Weights of a small GPT-style language model, trained from scratch on English Wikipedia: 107M parameters, no biases in attention or MLP.
MLP neurons of a small language model. Each row is named by its layer, matrix (gate and up: input weights) and neuron, and shows model dimensions 352-447. Each number is 128 + 32 x the weight over its row's rms, rounded and kept within 0 to 255. Numbers have three digits each. A neuron's up and down rows have the sign that makes its largest values positive.
After each neuron's rows, "fires on" lists the tokens most often at its 100 highest values on Wikipedia text that the model never trained on. A number after a token or word is its count.

L5.gate1894:130151128154136194110132167125142043167157150121137080107153148103094117110105170165174134082121108102086147088101110156143129134104131198114097129107146115171143096120080094068131156126156130164095163088097148112137142142169141179091196160109114098139112148154094069045094149095144190121
L5.up1894:166122089125115108088145133187138084095155114147109141124099089096114203087127073153163149132172090143034094116097167138085162094135121117158101080119097171165109135103097119151131154074138154142069135107131119098136090094149126151114142087076184123172135140125141111095156146116138123149
fires on: " the" 58, " The" 5, " \"The" 4, " of" 4

L5.gate1814:168190183138129132156126199152110091137125099147110086133147158146122116116122116129164135139111131147136118133082146130143081147088101166113157123168085109092136140151119157061109130156204156159186125094130141097089154131121119124062086150042150111152105140087112146099182118138100138119
L5.up1814:144137094066120172153153132148115129138050097103058160119133123091066179116093079103092143163114096156111127167113127092140104124087095137145083092064175112087133170142098073184067104114089149120128164126139095084088168165160142131095162081073078161140145107062078099090171165124094128071
fires on: " was" 22, " of" 11, " at" 8, " is" 7, " the" 7, "m" 5

L5.gate166:169114107171155104095123172124090119143128114087138159123099135146135123146150090118129118171161118140116066187135150140165117050073182143138079075204149119151090137091172101163147154046110152094114173170145133138131121132081167069194148119096052082121139099093147157103123129160080090216
L5.up166:153132099142183194145142127135119106137129142134112119142087111174103158152125113110112093148139109114156131108076076155163146132090143108131152108122147140159152147130132127143147212090128089100155143123157106112125124051146190066145187156120118102139109130104169171117137114139138097128
fires on: "our" 19, ":" 18, "'" 11, "3." 5, "’" 4, " August" 4

L5.gate1526:064116100120120145070122179105158118161110081133112122140104111140136191134111117086144095137109101101169148154097053182155152098077103116178158128115178162158144095114117111110117021109141104088130115152146177138106111119136109138084081149117105170152139117132131154118125125085056156136
L5.up1526:208106147102165133089181154130107104139180126076138141198109058092079123099164075154130147134171130120140184160166100126153144204167132171152198138081134119130138106066142099121135106139124199139101104167120184134133092142128111122184094092118157113168095141139173172135128094121123168142
fires on: " of" 39, " the" 31, " /" 5, " as" 5, " for" 5, " |" 5

L5.gate127:214143109100144100102158181142118114103147132098100118149172177133149115110116161083150128107128123127132155124119131157144159144050138105158163142141162093107100121154173112181100143078143104188114166156155106152093146100119142080141152097166116126103127182138176163155095138100089099109
L5.up127:129152088115212084118174122121081124115164181125095107125154123169132176133161139101200057115163079140113151110153100167126162161079132108169164179213178115135146081146139166190108157125115106191086122076122113109127151181168132086121155126135117078078144140128146096138089150089066149135
fires on: " by" 43, " with" 20, " high" 5, " |" 5, " for" 5, " the" 4

L5.gate1320:132126152166175101133141194143065079106147116115107125121091091106091167159124129138118129126080128139095129131157154091119203080054159143044107075164125100088142098097134163149049082119112160188126073182129057128105111120115153088124089073131135193111090110157119104112112069117184118106
L5.up1320:204146135174120186159125197196147173156107102085119154094124133099113135125153164120130121111094170158130126087143146119117129150051144191097128105098093089137144118181070154099128096108142150159125156162053097098144127091134103133140121091165042184123094126168116200145151109068094155085
fires on: " while" 14, " is" 10, " were" 10, " are" 6, "v" 6, " up" 6

L5.gate1976:178177183161154078146143143178111107117188141083095113082101164110084146170107157153114206134159107127131080097127031117100076123204113111204136147100156113132137082140096102160119064160161122130212132111117156144115110127139142118165191079140103193066125094123154151120074144093109144161
L5.up1976:048076097116125130137147112182151144184102106083121167166143149123155050124146095158105077129176124152123125180156179123138094130091157134114142045169086120106085132125107200074090107095101116148087075092126149138106186111133152139189102113124108078112100113093120119090115158143076075126
fires on: " on" 58, " for" 15, " about" 13, " over" 9

L5.gate1415:106141158125128136120162098142159167143192124163164121123116126128066106124148136129121137131116070205092159122097149114142108111141173140142091141125131052142130084121133101108187083171086120117087147105118094201151120097169115099145134168112113114126088113125167110145110138140149098115
L5.up1415:105093064175113161140134138142118146111113131091111194127106123075129147131137123146116138138144172165140172083103154070141117122156094099117145098111135065087114128123120145148107050162137128127102129140149165164102116141097068137118151148141085159104081146097138117155162169076173134122
fires on: " of" 18, " out" 13, " up" 9, " and" 9, " to" 8, " over" 6

L5.gate2686:138134126159117114146117125128181142125116167148108167168088134085145179087133141190141118114110091100143115079102086037104101102086099079144070118165137153147108092161131152147179120097079045157124136063121150171106147130137131083110120101068161164116082128089068116158146150139105106131
L5.up2686:123104146136115114093131145128107192160181102125075146101155128107145137111044128113194119145050140170150085129082100122122095099170139158121144181087104089130191126174116192119135096122084219170156075159079103142135142079124087122134158126138128193131059160100180074130166139122122190185
fires on: " of" 42, " for" 6, "b" 5, " council" 5, " Minister" 4

L5.gate1885:092110108146131096119131123123126223119127119161145097160125164105071138146122137143147151145173157106113178082110142200119098103168097144144114171098144172122077144170160154160096115165044131158123133094132169138140101097163133131104128136151176117128156105112111132141066116119143148116
L5.up1885:080121099095192070125161132087069130138159095137110107097188144070144110140125071159202113113161130093179080073122156173130116118125143142113144112076117126161137119147147107154135175163091076185142133106139090158201119148152129141082142154144150140138118142144075152138078112102133152155
fires on: " was" 28, " would" 13, " be" 11, " is" 9, " served" 7, " became" 6

L5.gate598:131126164091129109106149153147195152133144132134129184085102149132150144117102148126119087128149115105080113065126091134105114088066117122039080140115137130155107182119165155157116170113153142144141138174135069163119058112149119103122161147123117158139108111121148164120099094124093143149
L5.up598:130110117121139176081140136167099162160083103106141103152157053120191148128116118152169183110109126159171181090128154181090106113131098130189122134154125090171152142137092163137115092128153119136219122094095144129156134141162084127215159157151176137067074122174105107112158112133138113150
fires on: ":" 41, "d" 18, "ed:" 10, " of" 6

L5.gate981:145118097131136174134134090104113124173159134185152109103123063137137095097122191172094154124167143189164166155087149157133125177134128076202126125111130074068069142191158134147105123104152111132112142124123188120171138109070157156073149131087084122157114127111194122112166157135073143059
L5.up981:118089072179156136117170167129132133151083095104104126163114131163154099173162185122098177131103143131148124138116152118105161182155152135095120133187104082172173166137109132087107174124176160134107108100080107110103141189141169125148159114100087115142115153148148101154115105142133109087
fires on: " to" 45, " would" 25, " a" 11, " could" 4

L5.gate1455:126138141118140176086108112141109122152097101166069170130092100142198130126091160119166122127077177150176146110135089184115093162110152148076167089147185126137128138141094068131098067122132122110140138115147139149118091110171090192098115137161127181148113095138123094148102156120115077097
L5.up1455:090124147108132131134087096104075117127084095185123097176116092116155105111104086160157140144162160113141100192127102086086149091161129111141183121152086129097071089138090128161109148146119148143108118138165133132104137102129096088112130114110060187095133038151164141126129175136139154111
fires on: " |" 80

L5.gate1276:135145112117140081125140148185176157122102118114114107155157192134109141128104134112133088121142185125113149153125078103140130110169131151211098158124141203138154067123112159095094042132113156125144132213147153116117126155072156157144116119182155127102134204126193140118155109128197094164
L5.up1276:161137170136156098116154177154168202095073101173148128106132176133108120161106186128135104148152177168165126155089130099160136123139196114150070112159161134113156111111181141138135076157101139094141129175146165094124171120129147171123088162131153157101175104108162115094102166160184139178
fires on: " of" 54, " by" 21, " in" 12, "===" 4

L5.gate1551:131132148124158206178160113117123137094141165101155106174130115088161090113142216127118157136132151133200082115145192147108083159156127114100107132115073132147168095138180153112108028124162085141123115151118105132135124073080128156092153102094105186103149138128113128162120093190110149171
L5.up1551:124094149201098132111142109179098121134115150126089124139153178156110103109106205175124140081162080034128072123148091146115156117152168123154089146064108140144126103130126124124147138096114111154139119083118125153115122142131112094039141164111080136119168167156143155127151100072106139140
fires on: " to" 58, " States" 9, " Republic" 4

L5.gate862:099135180104122092102105157150131155057185147101151121182076161168101097098090137116129106120143101128158121125136179157189105104111116120117128141178111106139124138146114085167146096089147077179110173193100171153152107101136124133138136157109093138122112167127170148139148098156134060139
L5.up862:106077124128128075099092137113184141095099102119158155150132160118144160155068168146139105096153140145080150101156106149166132049180130154105116106102097117092127133145127148113155111057068076148138103216131167079089111096101135113101115040152131120145143105116125061166162132198134120081
fires on: " of" 24, "k" 6, "ic" 6, " from" 5, "in" 5, "z" 5

L5.gate1637:096085116149114139130199130162175128123122119179128175128137132147111172148101108125150148154181129083123092086107146150149125132091167169137165096149141145131084106120124156076191075130154108154107098113136146083144058138117225109087098086145157222147142168109147145173113098083159114170
L5.up1637:167186167115121108059105098144138108157156200123090097132159127133086079144093147084126151079126174101111119162080124110099140126141102149191097110123101105117134101106142115141144094123097067188105147208177175087119149104110125135157113070121194124143164122129108139117114169129148197118
fires on: " and" 94

L5.gate2074:127138101197161102144098197142172129116104139079153086115070123151108166122106116146155118154147122132114104157113084058091120147144133095121102226172128091105191132106097142121139174138100152118201082111171161155074151104159151167123129160076159073138117046104098145050113136083084105145
L5.up2074:145143151182106131167099135177083091180102151126117137086160113200180168167070137164147099140140115142177054167129152101150090125147137146120135186117170103085162132132097133093121178110150119106166114096163128109117066083159134120152128134110156082096096142148092171100120103092081026137
fires on: " than" 15, " over" 14, " about" 11, " c." 10, " between" 6

L5.gate1141:167123172152037076176111099141085135129131101142118201133148146131121118162117092150138126116099184100118127071140140165109181135146083181154109159095101167153116098078083175127109099105103166116094136112109167108135104096180099150087110114176153160156125108127092122135056109140180167136
L5.up1141:128117170112136127208141125063124160157087132106121114148142168093133157110119121177141131099130114117125206084099136154123130145125156094129109166070143173126095155163133174151145126126162143104143149114085136172125084120179105114115133165049173152170121104159116171160096090137118099135
fires on: " was" 41, " is" 26, "." 6, " =" 6

L5.gate1716:128085140093169148143102092073128122168119095116127093199114090115121158113132083159109168144142135117086125163142120101136111089178146181138072117125094148101137074111119116175096100123141137151147119069201130104144127097112131128156055108106153102109157132060164183128158068164154167099
L5.up1716:069135115142128116143106117135132134144119122140140112131124093176105139155063082081072163088140204137192127029103092116112128114157145068142134143142110113120138139174138149076106104137081197152137136156135138080117114181091133136126136127172165138074126117115163086138152123134095134124
fires on: " from" 23, " by" 12, " on" 12, " of" 11, " in" 6, " the" 5

L5.gate2135:176107124107116143147071123145108109145167168073151088135107071130121158141137111146110140117140176160155101137148134095109149107136189133105130123174115085112149095129080145079125126178165087090144141130201089094152151132162132115203106075069135133160106121149155087146093160162150143157
L5.up2135:077147158143151169169122150170142114084187109148151081146095156097096186077179118152118124149092135113172147123112186106090108147113120091146129100173119101116161143113130149183052104168140140155172107132156116129133162082156153117119095134128106132143099113205073111174109170078163099119
fires on: " and" 26, ":" 19, " the" 8, " The" 8

L5.gate560:088103125094158160157131187186150143095149178103076099086133070187135097075121097158148119128089138146107162106184151138114167123118150178100119119142122058152170082131143079129100164150111101106111060148170112123184103121091059112165152105134126163072087161128133136157138124137085118089
L5.up560:106147103132173134149156154150128114147062122102176144078100111144192111108116122077129106125138106084106143138127089109103117067141149104136156127199090074143155129162099140204163189149132137133111166123161095138173119108095108135142166089145080086113137080099116064139173131153090115173
fires on: " to" 35, " of" 10, "|" 9, " in" 5, " Al" 4

L5.gate2415:125185111118093118174123112119105179140098077089134089088066134123134149190146143115156157142170133088147077142171122094119060161131140107092096103165117059121172140119134155133122138137150091124185116220128123108140120173136094121111128156097137142118086128133154095112144144180126094145
L5.up2415:158117077088188175131103168138154082148108159120081118080092114097098114122199136088094151140173117140095114107166210136104112112106127128128158127094151136118138170155145175149067145113158109151128146168069141150124097175154178142141221108099194097029171140140125191133136136141113096135
fires on: " to" 27, " would" 9, " not" 7, " is" 7, " at" 7

L5.gate1514:164116138156118177183136101114142090150123090120110143118135164144069142143140153140109134070108163161096106102109078146139098121153116153139155172077171140174165154154163131044128143095131105202170198131092110136157144125121132138030084145147146070168088141099139076146195124123130101103
L5.up1514:172080083100119137108104088107155123097137139191086097124114173138074127131132145172074132179072145130132142180088125144143096079153149208073153201119121171177138112150108108080131081178140030148126123103112119135103089167108111087072107152151129126176137140084125054164183149127084057132
fires on: " of" 31, " in" 26, "|" 5, " the" 5

L5.gate1671:101165108163148118158100112166107148130109119115163098082143104158148081166168108100131050117088126149094133096152140109208152105107085114163183131129135140123103144159104105115145156164176142144172120144127124157122166081105116152119186136117148144136183141132130110163123160088053103144
L5.up1671:114117129139103109143130129181112167167079141136157111144109106140187121131139105105176020080131151109102117118177091137161089159096071113146216178143090125128144101139203107162170166146092130150142141137096121122072105125120119151154108125168115062151122177119120102125104090149128122121
fires on: " they" 26, " it" 10, " he" 9, " each" 8, " we" 7, " this" 7

L5.gate438:132129151117102171155064071136110198089151138116160157136171107090156130160161092099155124125091143120090173184071135119155151101196168151177118105133173064132105142120156080119137154080167185076133112119120120181099150111120147154186153123128108141191130108150146121137084204099165156142
L5.up438:123096068124122165098178157113135155135139177136119069123142108115117087085120151130182093148117135058168120108114194115126098087182097141125182127144113145115116134149088112153115142083124101109115122069141145135109105095134159176185087134149138143165046130137147135072122129096083116128
fires on: " and" 44, " as" 9, "r" 5, "til" 4

L5.gate1474:174088080081101094117153145078031136073140082131158168164136081090111161153144083117155188098167133182134185123181114094112148136105096121059155123139193031149107110103158162124163084104119138136136120052155131167232141167100161210169145124120169107131131096104150152057089168128167117125
L5.up1474:151074113131159134148151127085151083145080135058120143091154139119099136158127149217158095059185157167099142092173106171102181085131110090123176131047101122135083080124118168092139100135099103127111108109091119122097120154138072166096123218127140118153123095130168132113137120097156122172
fires on: " and" 34, " of" 23, " &" 7, "ber" 4

L5.gate727:083134126120113035055113104099118161123121076149161183129085103166114156192172128088148129112122121147146148096103119160118131081073169129069130123109130202109137131150092079156165190149104128107118124098144140145085092139180071094121112153113079123131122112120150113144142111156142091190
L5.up727:157145137134155117109118139118138245184135130140083134138083079137062215183145089101096140133102168149192110139114080152115142153062120128140068108116113131098128143138113112155052134157110069135139103126091144148067138173177080147121087140127101143140058163205195152154129077115102087203
fires on: " |" 41, "r" 6, " (" 4, "omp" 4

L5.gate165:148116084053095102145142082162108151129093164113079155137135131119133142157143111122126160086129141088138101152170099132145162130084099179135109089164169062127116132117140081125107138138126096131123090133102096090161124146166168136200153126064151157081098141113078164185076165172067164143
L5.up165:127122117094127135157147173173122057125163136117178084149147184146159156079130160084146184118076168155145147120172117129112118171092132151125092108146082125157145123140192097209134072187165127148185082157143075065102112123147144117200133136089155180134112161098094149154141140182128168172
fires on: " and" 91

L5.gate1805:115133143135118099164163151148145178141151181105126122108118166090108077090105122138123116101155102167113136087139123130156143137073169153093122101092068185169121151080132087052149097069152161131157148148145143109117133132112106127098068132157084122121127089142172154143091095130070176143
L5.up1805:113142160175143130138134132143174155148131164117139132112103238192156090134120131168129157076136152168110129096151099139189116146066110169076144153070080163141159088072140135063144102080129144146134129143084140113155124132143150100072115114133108120162100047159185112114120070157061091100
fires on: " of" 44, " the" 16, "'" 8, " in" 6, " from" 5

L5.gate2739:174119153108098148083110107204168098114174154109101146131164056169123133184132085128151079131119169111134117080112110095104137139160162139128174098157116159119128160123098131091139163155125141145095167073163135121207122140106106141140168109151148133166132103067115145148100236092159140088
L5.up2739:124165117225102130122171136168132137087198152149181117097195130131077174126102173107123195139100100054125088099188150116152077086162160160163075174109121094102137188101198137161096150146127160157152106132076125037166086160123099153126123165202175185134070188100105096116056147103144095136
fires on: " of" 37, " in" 28, " |" 5, " Wars" 4

L5.gate375:096080092103109105107193155126060134097110138132126153118146112055115117151158109118150154130075104129098107128097194145166136158099149144151144131059096100132133144064111131120082113148147119117104131120157120128100144141179141102138087097148148141136080151125045164079097152180118152149
L5.up375:134128112127170088137164164170112118093115170140146171158153125095060105145081082113143136159100159100136157161126151140161127162083173156173083111129109128061105114082075154155139159186095105142095133179146109118123195161111145127176065159088112127173191108090132164157110105191107158188
fires on: " and" 49, " &" 16, "," 5, "'s" 4

L5.gate1470:196100105119152154085135103212132081061157133139081170078114172097092151104118146167150151107162154084168089161083123158127091163086103113121094109152178151161107135141156119143105033086071142157151102163111150126135088113111156154099070055101182104112095108132139112178122083143175175095
L5.up1470:185141148075153089104080144181087112186140149115145084124131127131161107128103119154140076106157097099169128127110133117056104135158128149104104116192176150123152099127178161155182138114040146084138158070100106086132044094059065092127123106139152108118079168135105086153124166116119166134
fires on: " and" 52, "ow" 5, "ed" 4, " as" 4, ")" 4

L5.gate65:119130081181145103161137096051115145146126144113124139110113209131182129078123082140191112128101135145062111155110159116177106118075104138169139104145127157103066089189079135146153172136112117111145146087151176130120121085160169131090118101084093099155112158093113069135107161133083055147
L5.up65:105112127107192076166134123187157104149182104095115145172099076093135255113155068129182160111040144126135117148085128178105136105058152114176124124131125168143113101183111200175185217152065099154167143132119102145123126156109111118110128093073174115129124089159134099113090124144053047114
fires on: " |" 54, " who" 20, " of" 4

L5.gate2710:109089150131144104158233063134128173078131152106140098163172156104102149147099179083108245110150150050068107132122186136074125091101133153159152133118127113146119141095106165088137083186133089174174122094143126097120131071123162114153170143154172117082091102113144044133143125165125098093
L5.up2710:175145125164086139144226084165163077096138096156127117091113169128142109139120044086112168116138160181067089119063097191139185113124123077158170104087139106101080086188149165157125131162098100126101111134140164116099104130125147137061149179193076137128144081101140122165156094162135123161
fires on: " and" 44, " of" 7, " those" 5, " then" 4

L5.gate418:076132145092131140117124133100140161157115111072131121096153150129100115118097164111106129181088158190116125113122087133106138097147114131115121143124125086142123126133143150151126064163054159130192092118096083114134128173107117115139089092132096175203148112064138132152115201160082113108
L5.up418:171108120106160082146120080160128118065200068084123100112103071139145117104158128138091093121109177109128068136141158098169184125134117156136131139095118133139157135097079128159136064112091147107176120110102103154139140160083135169055114175139106170154146175082147089126152159185089117107
fires on: " and" 62, " who" 5

L5.gate200:092105148094166081140100113116197183126110115073138075111082098135182132163076084179162126129132124175125123104186138118088161118073147108108125118096113165146150079106180109144107101153078149112097164104111163155133073186153112091127150094118150122121164121092162151139139092100091111123
L5.up200:153098120139105152127083112198175095101118157168118129121073164104136161153098132153092166112076132146114113161099146068104146124150089119128150172110104129077090098092188127096122090041076179141128156154110159150134104154126127145107109085140105190181155120128152120134142166114120126141
fires on: " of" 32, " to" 11, " in" 5, " and" 5, " than" 5, ":" 4

L5.gate225:148177130119095164072078099151124101096191131136131090083067137145129101136084143175130113136119116096160126178091094160174112061094128083121126085124146127110080102073165142112171071132133154201158123177171053068070092110131151153107122089152199157206118107173161131123135034153169155126
L5.up225:094168136116158095127107129126141132114125160120091140104137137131082149122060095122097098111154154119183057152155132175150158077114123104134139185107090127133071102112151073121099128127149164140186141090165131116079135146167146120133102128173169099172144175118112142098184096100158155156
fires on: "A" 25, "ou" 10, " he" 9, " a" 7

L5.gate43:105125108142157076028101145165140196161140129139127099134114041164143135159166124126118114087096113107119173144125182150088194131109156108139099114116074095060156188143126092189149157167109097166106141181137081122148188154146143100097117040109107186136131102152087097035004087112125123179
L5.up43:093159139079148158108104163155103125126143118166111211088087180103149125136179098148126144179149053154066165140078153139131127123071150145103082176121134145166098153138063123177107109130165172128173161153124123115103154128169094109121099093104127106133138132163136142090127086119152142126
fires on: " while" 57, " While" 4, " but" 4

L5.gate1566:088137115090159133127097104131133164108163123134120136133117134094120144114121078134140073152164138181206065121145187114094115128128155153133064121111123114109117097103149196140140094165129123152109193152106132114126131115126113099166163121148093112077164158137197136143085121147120134149
L5.up1566:126090143104140172178135094140180089148152140152153094092094109154168117175110166117150169102139112111107157211092120096134098122126099110124141142140160127104118112146182117160141146184092092082154141131168108156149124171147172115101077087123092098114130041127112169170141147084128139123
fires on: "\n" 23, " ==" 18, "===" 13, "==" 13, "====" 8, "edia" 7

L5.gate2154:137100141132109062114086103156148121117112135125166185092159106114113139164161137139131157119179115106158126147133137122110127081106166076168170125129103056148121119128120154154162142145164145167126186127165138075154102162125195103163113138072069186053116125095128122108162093138079020161
L5.up2154:117158083178132184139172131113073094107106114143143104085058169117095139110127105173143117139143125216093144170124125105097139116152082102158134151191106087170149169119117192148108140142153088093062080178161118079139080151099218143126135117142143165152147126086156133125131125081094110140
fires on: " in" 25, " with" 12, " to" 9, " until" 7, " at" 7

L5.gate1657:140122146161158132133120146141137142106100068105132127178146119084161101162119211205041119130121160118144134125161184201177083145121122121106136143086109134144086070100176141141163109092089097107158122112133191165176104127091148130126077112131153158133154114188136077121152175127149171124
L5.up1657:123071076156144164134112117183105137148103056092116108195185117142141111100141195127135118123146134159148150082104205192132088123154097063084168156100111131111135080112138146156220088105091152141118140100110102139164126091139092124171121081130119129125119087093154073132150161148143083132
fires on: " for" 28, " of" 21, " to" 9, " with" 4, " at" 4, "," 4

L5.gate2145:090158096058118160190075127113131121140083059148115129092065163134150094168133152155138112166149156103132173150134114178096167122078110195117116127162124130149148087117169132080121109122092192103119156104145159108076131175074121144107116150090126202089109095139110117203130106125124168132
L5.up2145:110085159105071113136126117126167128157019170119101129098164129144124159139093074110103183088156176133134137133130135105171159099122172106102121085158114090148137109219120147182163117185071088101057096120149110148193099129088134087072083099046094215134122100097115155192125174136100121122
fires on: " |" 58, " with" 11, " for" 7, "===" 5, "-" 4

L5.gate2030:065097135145087103165060113145128159183151102109136119164143137122100138153112104129148154125104150162125131087114164175164148122077143110150147111105133090098098155158106154168108178164108119087142127140103150089156211141151140124151151117070094107144157115207071110066132150164125108183
L5.up2030:127157153150183160117093126088097140134158149152163134138131183141103121133150103166135162145151118148175109019099127124105092128075139121140151090107129147161169203136096089106154238139097121097167121130133110126139113119077132132118133102172157120163062146148115116108093124192117064124
fires on: " |" 61, " (born" 12, " of" 4

L5.gate1699:159084121117088216119171137218136124131118169130116117220078076097169145102143101108155125116141106082205145163150110144145182120182126113181093107112177103150060143085115119137125146154137102108122108118140160141175098115062144131088138116124097151129098150120117131157133108126081184151
L5.up1699:140135120098087141127121202130142132114127125105091122132113166172171116113098110105137174141166101079135096135148181113178155130100112137153158177118071109122094105110138155160092094134130163073150159101108096112161081185114135139137150200132144105182188154139096102138123105125109128137
fires on: "ing," 17, " and" 17, "way" 9, "s," 6, "our" 4, "," 4

L5.gate1451:162070159105084103096122132125160167123109068092077093137182156159102152150091199115185140101182087114158106101083085063217064196147141160126169127156117087097125095121163113152124127165138149167118137106130110160145112134101110088101132175175177109167110123077144155156091158090096051150
L5.up1451:169173104094120062114157146135106044132157114117138146108076074095106136180115139137099155189044119099121138105058161149160119095111131090173101154130129103090107087123131071114144084127112103179142156151129111138135103147125141064099113144075113102152122090135126084118123125101142158113
fires on: " in" 29, "″N" 13, " of" 13, " /" 10, " before" 4

L5.gate1852:092129082148155141099050162106098199152143074142131102137145105102087157189058103103129090145076100108171086095130137121080087090170125150153115158154083129185183109118104086099152131067135138048159102138138145111104086201094144130096141178069166101150092138113127192096109148163124125124
L5.up1852:143090079125160137111143141119159166087149071121112174129151111161166152129156114141116093176163103156121137115124048124130169094211119188145136162099135150148102096130092092161113148133143113081159153115128121136106126086174145136099167122157172156121123154121126171166127142105161115125
fires on: "ed" 42, "als" 7, "s" 5

L5.gate457:109118182115113161134095101111159153102134118137083143141113161164105143124188155111148204153161124175101174133119131137072090134159107192083139194138143068126145091128133128096103130137148166117097098131093135154104118107138157074119092140152111147160187127114144128146109074175138055081
L5.up457:084129107148110125080056086105133202109150109158100105072188158133147115150198127124054133089160150188113165100184108132068136146101147183168123133111108177168114092123127107091119115113067192174129134098099173152159139143146105191189140113190115119155084138110126169164129166081168104076
fires on: " to" 33, " of" 18, " for" 13

L5.gate2001:089096173116170125073080127120126162117113140116062135168156162096121148101104105102129157166129199064063137104109099124176179119105124132151132135143123161153125196138091173158113095125120129096130123131099120111124164125183127110169093087131150133127119171103130175134158158123146132140
L5.up2001:119088151128136164150125150154102125158152159148153192176124097155099133100119105095110140097131165040104131102127082169173151126189146137154110153145120125203141083133138075141166140162094157195164181134099100158088162126094133096192084159096148145069107140113168140179157164152132170165
fires on: " and" 15, " to" 15, " of" 13, " later" 12, " for" 4

L5.gate506:102113132088088156202156134140164186178065115077112176162129099094166144098151092103170084159181111128144160153125085148156093094122124112146158112119175076146113133141148085155122117169122092194166104169110100124168116130102146148035132134102148143125108144120094080113135145098165054103
L5.up506:103114129051109185178169139119122180188062151119157117155082110113130128120143137125183106137145114126172122124129114133153118171144104074101171137078176105129080160128158100100098114148183137158147092150125119075145136152082140124085156147106149129142125123106108126125137116139109043099
fires on: " he" 21, " and" 15, " can" 7, " cannot" 6, " to" 6, " would" 5

L5.gate1291:173125120128113160160136106098117120081148192162140125099171092127125162166130091095169112141133042135161154163130147117102127106111028150161096139199096092162120144136098111160097164138087109192109134082134162100123104124128104169082114165082085155117145093167109077081092168108091104123
L5.up1291:175121108172137157158089108126173131087146170163120140089126119202091153111073153160189150128069117055167103131052099102120136093161103109155118125159074120112121143073147168108126110051109110149111108167118084137152124188089139128064127189134068131131155117143146076080158143123099110145
fires on: " to" 94

L5.gate2744:016110121076118179105159059184135144108126145096156080093116114194164104135122092118172125129096149157113152144082143150125129094122102074113113136141127093131129108116088116161120133163128116119161171091109106099097139160161133078106064058123145148156096115181104123155093134136083117119
L5.up2744:106142170152134057162061106132173111196163098127064144161127178122107146085152115130135124081125141091157101143149144135166150136164130079119108150138125164115134188106061117085139124107160145123165087107151154164122136099121057148096105088160140137101144081117113153112141169148136140108
fires on: " a" 45, "A" 18, " A" 15, " =" 11, " " 6

L5.gate1270:122064112077097109098134170104128090143154141100150145091065092087052135115104097093164189115146156145160111099093094112118145160181046162100119118126113105172112113120129093149118084162053117132112093110081139158101148096146138123108157095103117192116046195103124122106146111087122126162
L5.up1270:136083135127178099112149116100141152085150156124150138037063087114085139115134103177152158106182137158127139158124134138131144074146093102161098114111132137114106108068068142091154129127134136072152098121109083142168126082149126148148149089104166164092110141143111138115114116140087165150
fires on: " and" 66, " or" 9, ";" 5, " &" 4

L5.gate1440:095120178155129140121119115126167133177179122140099108137148123136124131156121137121139119075131201128148114122163114154109111105136120111149110098170182133079120219123166109112134200138211191119119215123121188136128117163143109086109166125090112158132145111121154156090125132137115174147
L5.up1440:149132116174170129115154128122101120137196180062159054158175123080061168128128101141134101098156153120097088186136111136190089108128099135163072152117199155096075179124174149111139122169177184138087165109115127179135136100113121157144121111174146111074158164122167085073088090109042125153
fires on: " |" 52

L5.gate1101:131135128158120102117098130109124120101183108130105213060062112109144165085053095111106134117102136162111126082061090103111159141194121117081107144153129166094114090106164113091139092087105190101178129185158152119135162167132139123141077119102158092196115097139134134160156059140175171142
L5.up1101:079162130129134159101074080163153120112160188132072201167145130085170180137102127089139167149153165150118126111132106146068131073144097125083170067162150174060126081148097145121113061118111144114100127203146155131153088158155126091146117083097167117163146095131120100100197059171100196088
fires on: " of" 45, " in" 11, " the" 9, " |" 6, " to" 5

L5.gate2542:159116078090106101075124159107128193142159087163159138100121099133142156085123167139100158109149077104114114169162123100158149124133184168125135158115135168137147119101170113141162109108128151157154123099118105119177155134148145139092125125161117174089131125085121082161106089162180185163
L5.up2542:113114091160117109110170079141085098148081183172146084165134108078056098102096069124193133141142185147123153132072123079072129164144149154160112125155112131133114115153110113115131099087088111105117126134192140113123128149152086072203147134139170107078126180099124097112141130156125132114
fires on: " and" 36, " 2023" 15, " 2021" 6, " in" 4

L5.gate732:142130132168128112149094135116121177110118162096060136073107157116123075134159152074158066113071156047094132081137105158128095167097159139116096104159172121136128161131162124117121156162127132147083073166158151124110138069159124174078099105105146112139166145168157125151099167106136163185
L5.up732:149181106134152080116063116113070110120164123066109094124159152139107122127114168114106132155096151072098100150113080157062192112110135133130122066159134119131153159162170137159123090093081129148097120130152180159156151132155124141184115091115158162106150143119165195142155099130093116157
fires on: " and" 19, " of" 10, " in" 8, " by" 6, " with" 5, " after" 5